{"num_hidden_layers": 9, "hidden_size": 192, "num_attention_heads": 6, "num_key_value_heads": 6, "head_dim": 32, "intermediate_size": 768, "vocab_size": 1024, "hidden_act": "squared_relu", "norm": "rmsnorm", "norm_place": "pre", "norm_eps": 1e-05, "positions": "rope", "rope_theta": 3360.0, "rope_fraction": 1.0, "qk_norm": true, "attn_scale": 0.34, "bias": "none", "tie_word_embeddings": false, "parallel_block": false, "extras": ["capped logits"], "init": "uniform", "init_std_qkv": 0.038, "init_std_o": 0.0, "init_std_up": 0.038, "init_std_down": 0.0, "optimizer": "muon", "learning_rate": 0.0105, "lr_mult_o": 3.0, "beta1": 0.95, "lr_head": 0.00546, "max_grad_norm": 0.5, "warmup_steps": 0, "schedule": "wsd", "decay_fraction": 0.572, "decay_shape": "linear", "final_lr_fraction": 0.0, "batch_tokens": 16384, "max_seq_len": 256, "doc_mask": true, "train_tokens": 124500000, "max_steps": 7599, "dataset": "wikipedia_en"}
MLP neurons of a small language model. Each row is named by its layer, matrix (down: output weights) and neuron, and shows model dimensions 48-111. Each number is 128 + 24 x the weight over its row's rms, rounded and kept within 0 to 255.
A block is one neuron, or neurons of one layer that tend to fire together. After each block is what it responds to, as a language model described it from the Wikipedia text at the highest values.

L2.down55 [122 152 143 158 181  84 118 149 146 137 110 117 100  85 115 134 154 133 120 118 139 102 125 105 109 153 163 110 140 129 166 132 109 127 171 151 156  97  88 185 118 134 133  86 110 135 114 160 131 106 150 115 134  83 167 104 143 136 147 143  93 140 134 127]
L2.down85 [111 178 163 123  91  97 142 128 104 119  85 106 135 124 150 129 119 104 116 117 111 126 143  93 161 130 150 112 140 124 132 133 105 152 126 164 112 135 125 103 112  93 134  77 167 119 146 116 150 125 133 141 106 148 146 147  89 143 155 118 117 133 167 146]
L2.down133 [133 145 125 149 114 134 143 135 123  97 121 142 121 150 141 146 143 134 140 136 128 175 131 147 151 120 137 100 164 132 103 116 146 130 157 159 166 164 136 123 130 134 130 146 181 119 109 107 150 107 139 103 109  91 127 140 116 163 112 125 138 145 149 111]
L2.down314 [108 145 158 133 121 126 112  96  99 136 148 143 115 190 104 165 122 114 134 151 115 123 113 158  63 122  85 134  94 115 121 142 143 131  93 101 121 118 122 118 136  79 138  81 115  91 141 126  95 103 155 149 122  82  95 109  92 115 155 120 154 144 130 134]
L2.down374 [114 156 143 115 126 103  92 169 132 113 141 133 121  95 108 117 163 119 127 157 118 139 140  99 110 151  57 147 106 164 124 128 117 157 106 146 160  70 146 173 107 154 168 131  89 104  96 141 117 127 114 184 126 143 152 102 182 128 148 113 162 144 137 140]
L2.down514 [134 151  67 152 156 179 126 148 154 126 116 150 138 107  99 142 138 122 147 146 142 131 140 161 179 134 128 138 180 142 130 112 132 160 159 166  94 118 117 111 142 115 115 153 130 125 129 115 112 166 125 105 138  99 154  95 121 149 141 132 161 152 119 137]
L2.down669 [157 134 146 126 146 117 167 117 142 135 107 127 153 123 114 124 126 131 129 138 158 126 102 125 111 155 107 142 150  82  67 110 136 121  70 154 194 106 139 150 138 134 112 137 114 134 147 107 135 124  57 141 105 139 118  87 115 117 149 128  89 129 128 103]
L2.down695 [114 114  73 128 132 107 155 159 159 168 142  75 146 124 122 138 168 159 134 166 115 117 119 145 105 134 138 153 157 132  94  92 111 108 148 117  99  93 141 146 156  99 147 108  88 125 140 121 146 136 136 117 124 120 128 128 150 127 134 148 114 131 102 120]
Description: Short fragments, often e or h, that continue a word begun by a single letter or short piece, as in P-e-ak, M-e-gaCharts, S-h-aw.

L2.down162 [117 135 101  91 125  99 138 138 147  66 104 148 131 112 107  86 128 144 139 146 165 124 180 128 136 158 140 143 149 149 131 133 120  80 141  90 123 101 105  96 131 119  96 148 134 143 129 121 111 106 149 132 170  92  98 107 147 150 126 167 116 131  94 120]
L2.down336 [104 154 101  71  93 112 130 162 127 101 136 162 148 137 117 152 163  98 151 126 144 112 151 118 130 148 162 137 149 115 100 132 122 121 122 149 106 159 145 122 159 171 154 123 130 109 167 145 154 147 111 142 107 130 115 117 121 157 127  82  90 153 105  92]
L2.down372 [128 124  72 140 120 121 132  92 186 104 109 143 116 149 126 128 139 133 103 142 142 152 120 182 130 155  94  93 133 100 134 111 154 100 134 144 136 114 112 113 172 100 138 139 150 178 124 123 124 155 156 133 139 136 121 155  87 134 159 115 113 167 179 154]
L2.down441 [131 120 105 111 158  97 127  97 140 124 121 131 113 139 112 103 130  97 138  92  98 112 120 170 126 147 131 145 168 115 172 122 104 138 110 117 113 114 124 106 122 159 149 142 130 145 119 122 129 139 124 126 106 128 124 103 125 165 141 183 121 107 134 149]
L2.down607 [167 139 153 110 147 114  81 143 147 115 114 116 133 141 155 106 142 131 182 129 114 144 141 145 106 130 120 148 165 111 104 119 152 171 123 135 136 111 142 101 125 107 153 122 131 112  82 112 137 129  63 116 179  75 112 124 131 110 128 186  97 112 139 168]
L2.down624 [134  93 121 137 144 119 103 143 134 139 147 145 128 131 157 134  94  55 176 116 134 142 107 118 177 114 160 146 184 149  96  85 167 155  84 144 122 142 120 108 158 111 146 120 113 139 105 127 128 103 118 142  79  78 189 113 106 117 161 118 122 160 148 132]
L2.down633 [119  71 122 101 137 146 135 110 173 109 126 119 117 157 112 120 131 161  96 178 118 119 160 137 107 123 121 118 154 171 138 126 148 119 130 106  97 136 135 152 131 100 132 170 127 132 167 134 171 136 155 129 168 178 129 177 122 141  82 123 132 115 118  97]
L2.down663 [120 174 154 154 103 157 117  85 112 162  77 140 134 161 163 132 164 115  97  91 132 110 139 119 142 182 142 167 127  83 147 137 121 144 123 145 116 109 145 121 139 109 177 147 120 139  94 123 172 136 129 137 177  93 127 113 151 160 109 144  92 113 156 142]
Description: Word-piece endings that complete a word begun by a preceding fragment, e.g. f+ind, s+end, s+ent, Rac+ing, B+ay, polit+ical.

L6.down7 [133 118 133 109 101  81 145 110 110 131 122 141 143 122 141 104 135 106 150 120  91 125 101 142 101 107 110 112 104 100 137 155 128 114 173 115 136 132 125 148 107 155 143  95 163 149  82 137 113 119 132 175 178 129 107 159 148 108 137 148 167 116 112 133]
L6.down67 [126 106 120 146 153 179 135 147 164 119  90 121  99 154 118 110 149 124 117 133 127 145 155 103 102 128 138 145 113  86 102 165 180 159 135 112  78 127 123 138 135 160 136 120 115  87 113 121 120 116  74 124 123 137  90 143 191 121 109 139 142 106 113 138]
L6.down86 [115 181  91 155 129 163 120 128  69 113 110 119 132 143 134  90 156 161 118 122 119 162  98 142 117 124 136 110 134 100  97 129 130 166 145 136 154  81 101 161 151 175 121 123 118  92 141 172 123 137 108 132 140 144 149 101 113  87  76  97 111 118 169 175]
L6.down189 [132  96 138 171 116  95 149 152 114 138 144  75 135 105 103 122 127 123  96 120 114 154 138 124 118 117 148 113 136 190 150 116 119 140 142  87 123  97 113 107  77 115  97 136 109 121 160 137 170 151 136  94 150  87 125 137  73  97 119 154 177 111 120 107]
L6.down220 [132  99 119 126 173  89 153 112 153 160  64 116 134 129 111 120 105 138 111 110 101 124 119 114 140 181  96 117 132 122 104 113 100 148 130 144 127 116 141 100 135 110 110 107 172 117 101 118 119 149 122 146 163 174  80 119 145 132 164 127 131 139 135 138]
L6.down256 [101 161 129 145 135 164 161 153 132 116 114 140 170 133 104 108 186 171 118 154 130 167 135 126 105 110 133 128 174 116  91 107 140  89 185 126 155 128 138 127 125 142 135 126 103 124 138 153 125 157 138 138 160 110 139 137 130 149  94 143 104 144  96 129]
L6.down508 [150 147 155 100 145  79 122 109 142 164 105 105  84 110 139 132 114 136 126 135 127 135 157 133 132 140  91 128 104  87 126 169 119 163 122  98  81  79 150 136 111 110 108  88  79 144 115 121 118 165 142  79 129 139 147 104 151 118 110 113 127 108 163 144]
L6.down696 [148  96 123 113 126 119 177 150  96 104 154 116 138 127 101 120 129 143 142 118 112 117 148 137 115 132 151  95 180 107 150 181 133 114 144 107 150 111 134 133  93 143  94 105 146 119 114 106 142  72 134 149 155 112 134 100 130  92 142 141 136 157 138 137]
Description: Final digit of years and numbers, especially in date ranges like (1817–1821) or in 1990, plus last pieces of place names (Austral-ia, Vietn-am) and unit "ft".

L4.down66 [112  99 116 119 109 121 165 128 148 120 123 102 116 135 137 118 173 134 154 159 130 110 149 145 146 119 136 118 142 102 122 116 115 147 169 128 124 148 157 161 187 125 141 120 139 133 133 120 154  86 105 117 145 100 102  98  99 112 176 147 104 128 134 116]
Description: Short word piece right after a capitalized initial letter in names and places, such as the h in R-h-ode, e in K-e-ith, l in S-l-ovenia.

L2.down86 [118 111  77 138 126 129 134 129 156  89 152 170 106 105 137 122 124 117 123 137  93 155 125 127 110 105 141 104 115 119 128 108  94 169  97 125 101 156 136 113 142 122 107  83 148 148  72 104 172 120  86 136 123 105 158 107  99 162 175 129 101 121 159 118]
L2.down96 [106 157 101 128 135 127 165 157 119  85 144 114 118 164 120 168  91 132 139 143 111 171  90 112  82  86 129 129 156 136 147 104 168 121 160 102 119 133 112 108 152 183 115 101 117  95  82 166 149 146 129 140  92 149 129 151 158 121 150 154 159 148 117  99]
L2.down134 [174 117 123  91  67 104 120 153 175 113 162 145 148  70 174 166 120 113 130 137 158 136 120 125  83 181  89  94 162 151 140 114 137 113 116 175  94 174 112 115 121 140 153 144 153 109 116 151 169 150 145 133 135 134 131  90 109 159 121 124 136 131 124 149]
L2.down241 [146 110 137 108  88 151 150 103 118 126 154 147 116 116 149 158  63 101 136 144  80 143 156 113 129 117 125 159 130 156 141 126 102 127  99 158 117 117 165 148 121 130 141 116 144  99 143 126 148 134 119 154 152 104  91 111 131 125  76  94 102 136 177 131]
L2.down471 [134 136 136 116  88  93 178 106 142 111 119 167 133 136 150 132 121 114 153 129  87 135 109 143 137 113 127 126 171 178 144 139 132 185 118 116  81 173 122  96 120 133 106 112 154  91 105 149 157 177 133  98 150 111 117 113 108 164 179  98  90 152 139 131]
L2.down541 [144 127  68 114 118 110 138  98 145 120 181 175 129 102 176 110 118 125 145 154 104 159 106 142 116 142 122  99 101 144 154 176 148 157 160 143 151 118 122 105 147 147 153 128 134 128 148 159 139  72 134 137 137 126 169 127 141 149 163 152 165 106 160 114]
L2.down639 [201 120  97 148 119 134 123 101 130  89 127 169 131 114 154 144 123 115 122 152  95 123 117  85 122 118 131 151 172 104 168 167 114 136 122 115  85 103  87 153 154  92 115 158 110 180 127  98 159 151  95  89 119 109 151 159  89 127 122 148 165 145 140 165]
L2.down692 [135 127 123 137 104 106 135 125 128  97 105 140 116 130 151 133  94  72 139 102  99 100 127 111  91 100  81 158 131 120 104 136 141  82 123 154 121 153 182 107  81 164 135 141 105 152 144 125 104 115 118 165 140 141 133 119  99 131 120 121 134 139 129 133]
Description: Final subword pieces that complete a noun split across tokens, e.g. develop-ment, technolog-y, proxim-ity, syst-em, usually followed by of, a comma or a period.

L2.down82 [125 142  96 108 113 121 115 120 130 112  78 143 120 120 142 146 148 119 111 132  99 141 148 120 113 110  84 126 153 127 162 140 114  98 171 130 117  99 177 126 132  99 105 127 162 102 176 115 175 133 108 175 151 126 177 134 131 115 155  97 125 110 131 114]
L2.down89 [139 159 109 150 125  81  89 158 144 179 135 155 121 128 157  97  84 163 160 118 128 128 141 110 154 106  88 132 161 147 108 129 111 156 124 136 103 123 160 165 178 143 135 144 100 154 116 139 130 172 116 144 140 114 118 121  92 165 122 119  99 110 116 131]
L2.down135 [102 159 163 107 114 116 201 122 121 121 115 147 118 128 115 153 125 112 152  91 124 111 162 166 140  67  87 134 180 111 150  57 141 128 161 142 146 142 109 125 145  99 120 108 105 139 124 138 141 157  95  97 132 112 135 151 118 124 117 133  91 128 118 115]
L2.down230 [149 122 129 166 112  98 173 147 151 150 139 136 149 124 129 129 150 130 133 115  91 127 108 147 118 101 135 176 158 154 126 108 135 150 143 123 111 170 127 139 105 155 118 154  83 126 163 132 181 170 111 133 130 126 147 173 118 167 120 121 155 118 122 169]
L2.down253 [143 100 106 114 137 125 119 128 162 127  90 139 143 147 123  88 116 108 143 102 105  69 113 122 142 114 135 115  94  83 125  98 103 127 134  63 147 159  88 135 137 120 167 147 162 137 122 160 115 141 122 125 162 128  92 157 121 177 145  98  89 140 128  96]
L2.down543 [113 131 120 144 114  98 131 109  82 127 116 130 112  97 126 158 101 102 147 149 155 117 151 141 123  90 136  97 165 128 115 113  91 186 122 144 130 154  83  69 140 113 124  78 145 120 107 168 120 121  87 137 134 104 133 117 166 124 151 118  99 161 102 112]
L2.down597 [126 155 182 108 101 112 135 162 123 111  74 137 124  83 134 158 131  92 148 147 120 135 167 170 106 156 107 119 161 126 124 107 123 104 152 126  69 120 167 131 125 139 115 136 131 148 119 157 104 152 148 138 100 151 122 137 138 113 102 124 113 111 140 147]
L2.down638 [138 121 133 122 138 172 114 135 135 109 111  82 152 123 146 163 148 137 146  67 111 147 132 157 159 114 147 142 143 137 143 141 170 155 171 115 131 120 129  79  91 121 186 106 163 102 108 123 106 130  99 114 169  86  70 120  89 122  87  88 144 102  96 108]
Description: Special characters between numbers (dashes, minus signs, fraction slashes, spaces, as in 1898–1900 or B−V) and word-start fragments such as con(ference), sp(irit), stud(ents).

L6.down1 [137 141 115 131 116 114 155 130 128 135 130 150 136 156 169  89 156 152 102 157 126 130 136 157 114 157 132 158 142 122  76 168 137 164  85 159 124 107 133 157 136 141 148 158 145  71  84 144 133 125 128 161 124 149 176 130 164 115 116  89 126 157 105 105]
L6.down71 [138 134 115 156 179  91  97 150 142 115 121 119 151 118 138 125 101  71 108 138 132 135 121 121 150 107 132 134 126 145 144 147 147 163 115 111 103 124 174 179 145 111 147 121 127 123 103  93 133 149 114 103 101  99 164 136 119 116 133 125 123 102 146 124]
L6.down123 [117 102 141 136 122 105 163 156 127 125 133 125  99 140 133 122 153 120  99 100  93 122  81 152 119 147 105 109 103 109 130  83 132 142 143 107 109  71  80 117 153 146  88 140 121 150 142 102  89  91 152 107 108 154  97 133 141 137 103 139 118 123 134 116]
L6.down235 [141 136  92 137 127  72 136 150 177 141 124 106 156 145 110 108  86 133  96  93 104 103 125 146 144  92 122 131  59 131 111 151 122 104 146 153 119 120 136 170 113 124 136  87 128  98 145 126 100 171 148 133 141 104 146 126 152 114 115 133 141 159 112 108]
L6.down396 [158 119 114 131 120  87 134 105 136 145  99 174 145 135 115 110 121 121 148 126  93 128 127 132 156 118 107 123  95 111 134 123 128 138 129 150 145 101 125 156 149 143 148 121 159 119  95 152 166 149 136 155 121 165 150 104 113 173 113 158 112 139 134 147]
L6.down425 [121 160 182 155  96 102 132 142 147 157 157 130 113 104 125 129 153 164 124 115 103 121 144 105 136  87 106 133 105 133 146 136 134 102 166 139 114 124 124 141 150 147 113 110 120 105 101 121  66 183 127 142 124 152 137 117 126 103 150 116 107 156 158  72]
L6.down567 [125  96 152 112 123 138 145 152  92 113 102 130  99 156 153 120 170  95 164 154 108 102 142  93  78 104 106 130 153 104 131 122  92  86  93 140 116 115 124 135 133 125 141 129 150  96 161 133 126 117 109 141 113 118 145  87 134 152 157 136 108 144  88 124]
L6.down617 [133  97 136 113 143 156 130 110 153 182 161 129 115 142 109  71 119 129 119 109 131  72 166 113 101 145  89 134 106 121 117 119 118 129 101 131 159 117 149 111 137 139 115 118  97 157 148  83 134  91 127 132 136 123 110 138 134 129 113 139 153 151 148 151]
Description: Final word pieces that complete a split word, such as th in health, al in cultural, ial in social; also "and" or commas joining list items.

L2.down69 [117 148 132  96 129 102 133 138 123  94  92  89  96 101 127  95 130  95 144 105 110 139 174 143 104 113 125 162 157  96 136 148 122 127 153 132 121 115 143 157 146  95 141  96 140 121 146 124 116 107  99 189 121 147 133 172 114  88 124 127 112 138 156  76]
L2.down87 [127  73 139 102 121 117 181 154  94  91 110 124 118 149  85  94 109 106 153 124 125  85 157 158  70 101 103  94 123 126 126 135 114 141 113  99 132 108 116 106 152 154 105 120 119 121 170 133 106 146  94 108 155 119 149 121 148  99 127 138 143 152 133 156]
L2.down348 [124 148 106 116 124 117  76 116 147  96 158 145 134 140 109 112 115 121 181 120 107 118 147 171 131 162 134 130 149 164 152 162 107 173 178 122 118 128 105 163  86 152 108 123 149 134 147 124 133 109 129  88 131 120 126 144 146 135 119 138 163 154 160 112]
L2.down453 [151  99 106 128 101 163 114  99 127  95 141 115 129 121 110 106 148 128  86 142 113 167 145 177 113 143 115 154 114 126  67 116  93 179 123 109  94 134 102 118  72 126  98  97 123 141 146 124  97 124 137 138 122 127 100 116 134 166  95 144 121 151  88 157]
L2.down486 [141 157 130 157 137 139  90 160 169 108 104 125 134 157 126 105 150  84 147 137 108 154 139 103 105 103 175 106 107 129 148 125 162 132 142 130  99 108 123 100 140 122 124 127 119 157 109  98 174 104 147 128 110 166 113  91 171 130 131 151 104 134 123 135]
L2.down584 [142 108 129  87 129  96 157 139 151 154 107  77 132 130 161 128 111 107 152 131 112 143 118 141 141 108 124 158 118 131 128 138 147 170 161 114  81 169 119 112  85 145 126  89 176 165 131 126 151 114 120 147 133 153 136 170 143 118 132 142  94 155 146  98]
L2.down641 [146 137  75 179 168 122  77 133 195 143 147 138 143  85 103 129 129 165  78 118 148 117 140 151  91 150 104 136 148 143 169  86 107 135 158 122 112 143 113 132 131 185 124 120 104 133 131 124 137 154 118 105 106 145 151  93 109  93 143 121 135 116 100 154]
L2.down751 [116 137 129 167 129 151  89 143 114 100 163 181 141 193 135 112 147 104 124 121  96 191  96 154 118 153  99 100 145 133 119 108 163  71 122 123 158 154 119  91 135 177 165 175 116 134  89  93  99 129 134 117 147 102 163 134 127 148 118 111  81 144 175 113]
Description: Final piece of a split word or four-digit year, completing a short prefix: the 9 in 2019, 8 in 2008, ark in dark, ue in due.

L4.down246 [165 151  74 104 121 111 104 168 130  99 136 148 168 128 126 121 101  96 106 106 102 169 149  93 113  75 135 114 137 148 145 162  99 131 157 127 124 116 158 146 105 128 128 112 121 159 114 141 150 133  80 130 140 128 182 141 145 167 157 169 113 108 141 104]
Description: Final subword pieces that complete a common word split mid-word, such as yell|ow, bl|ack, telev|ision, stud|io, ann|ual, n|ational.

L6.down8 [117 167 123 111 143 184  85 117 138 140 123 120 154  99 127 117 143  74 107 123 107 145 150 108 199 129 136 101 111 106 129 134 105 110 128 114 174 111  85 129 197 111 135 165 125 126 103 103 112 126 126 159 118 117 140  82 131 117  79 101 164 176 139 134]
L6.down60 [ 83 143 126 132  93  89 112 100 120 137 120 140 133 144 142  94 118  95  84 135 124 156 130 131 142 165 151 103 126 137  99 149 140 182 161 151 116 106 144 177 137 148 114  74  96 129 140 111 129 106 147 148 172 161 139 147 132 126 119 148 105 101  72 103]
L6.down450 [132 116 144  87 148 153  93 123 133 111 115 103 157 131 153  72 121  86 128 151 130 108 110 134 135 129  71 130 119 112  98 184 170 150 107 135 142 181 185 146  66 137 106  94 120 114 119 140 120 115 113  92 116 141 157 103 137 143 127 132 140  86 127 146]
L6.down524 [131 109 109 132  94 116 118  87 145 125 110  91 106 118 167 138 131 117 137 135 105 125 181 124 157 132 169 113 151 108  89 133 111 153 121 133 135  84 140 148 123 110 170 134 127 128 108 105 134  98 143 147 111 197 121 110 201 146 125 153 135 160 151 120]
L6.down577 [166 121  82 106 121 102 144 110 133 126 150 170 136 173 124 133  66 109 150 162 147 133 140  66 105 127  89 159 147 140 151 147 130  98  93 150 137 155 153 116 116 150 121 132 144 128 144 115 131  87 154 128 114 151 114 154 129 113 149 118 134 154 141 146]
L6.down651 [148 141 111 108 157 146  79 136 121 110 124 119 156 176 117 112 135 133 116 127 112 113 114  74 156 137 144  68 187 111 108 139 115 140 132 121 151 117  91 154 128 138 153 117  81  97 142 119 113 144 131 127 119 168 155 136  94 124 158 105 162 157 112  99]
L6.down743 [138 110 108 125 130 144 131 125 178 142 142 150 132 143 148 120 123 148  92  94  81 132 169 122 124 129 116 145 159 135 167  77 176 114 141 186 134 105 112  74 114 145  80  45 141 133  92  99 150 132 123 154 125  97 131 126 145  87 116 149 123 139  84 181]
L6.down755 [100 130 147 140 170  97  95 143 126 141 182 155 177  97 104 144 136 135 120 138 132 145 182 137 109  93 170 130 105 125 102 145 136 133 125  94 135  99 128 136 100 113 140 118 157 123 109 143 127 120 135 101 126 133 143 162 149 130 118  94 104 151  90 148]
Description: Short word-piece fragments inside multi-token proper names, often foreign places and people, e.g. Ven-e-zuela, Dae-jeon, Hiro-sh-i, Mon-ik-a.

L4.down324 [109 154 113 129 123 124 128 151 128 119 154 142 177 114 184 100 108  60 148 114  77 152 119 127 102 175 128 164 115 150 163 138 133 165 118  95 120 128 158 131 120 115 148 169 112 132 148 131 148 122 158 147 113 134 124 112 144 107 109 137 109 159 104 129]
Description: The letter piece "a" inside or ending a word, mostly proper names such as Puna, Haifa, Arizona, Indiana; occasionally final year digits like 2009.

L6.down136 [172 160 146 124  94 166 128 145 108 133 121 150 121  95 153  91 145 151 120 151 123 106 151 144 124 172 111 151 135  62 110  87 130 132 143 193 106 131 118 106 145 194  95 163 141 146 138 188  88 119  78 104 158 153 129 104 119 135 112 126 137 124 110 155]
L6.down163 [115 135 125 124 162 153  99 134 121 139 120 146 103 100 121  94  87 100 122 150 134 160 132 106 112 162 121 107 115 108 117  80 143 125 115 115 179 142  98 123 124 113 108 175 135 134 129 101 138 106 108  81 109 146 176 133 120 123 108 155  98  77 149 121]
L6.down267 [157 103 144 174 141 124 121 113 142 137 126 124 161  95 156 143  86 128 113 122 122 112 120 147  97 114 129 119 160 106 134 170 124 156 140 135 138 141 116  98  98  86 132 149 138 126 133  94 108 127  69  80 125 152  90 110 154 157 159 117  84 150 152 132]
L6.down325 [157 146 149 108 117 137 107  96 146 199 106 161 128 142 111 126 123 148 155 156 122 137 112 147  78 111 132  77 150 149 177 148 147 107 138 138 179 131 134 121 152 132 151 110 171 193 106 111 163 122 121 123 150 130 128 120 147 142 117 117 128 109 140 166]
L6.down387 [159 144 134 102  88 161 182 124 120  97 147 145 130 126 141 172  94 188  85 127 102 122 138 139 149 134 111 104 125 113 124 140 163 118 130 136 135  86 110 138 166 139 118 159 133 132 109 100 110 142  93 145 130  76 127 156 146  99 111 154 117  89 104 129]
L6.down513 [137 155 122 125 104  94 165 127 102  97 156 131 108 148 106 118 126 140 138 141 163 135 156 110 165 183 108 128 116 137 159 126 146 120 162 149 114 114  99 113 132 126 102 193 169 139 141 113  97 128  91 117 102 159 155 159 134 144  96  94 101 112 108 159]
L6.down703 [ 88 137 135 125 131 130 125 125 128 137 115 139 145 117 166 100 184  70 135 155 136 117 124 144 128 125 133 141 141 122 132  96 130 113 133 100 184 145 129 121 121  79 123 138 146  71 129 119 108  89 177 143 105 130 130 144 151 119 164 124 192  94 108 141]
L6.down760 [126 114 134 136 136 111 121 119 134 153 137 149 171 116 118 120 100 101 160 131 105 178 117 148 155 102 142 130  84 142  93 177 128  69 101  90 129 148 124 129 150 140  92  98 117 139  75 149 115 193 131 105 125  86 145 156 136 114 188 138  96 120 162  96]
Description: Leading fragment of a word split into pieces, mostly a capital letter opening a sentence after a period or line break, such as W(hile), O(n), H(ill), plus inner pieces like il, ec.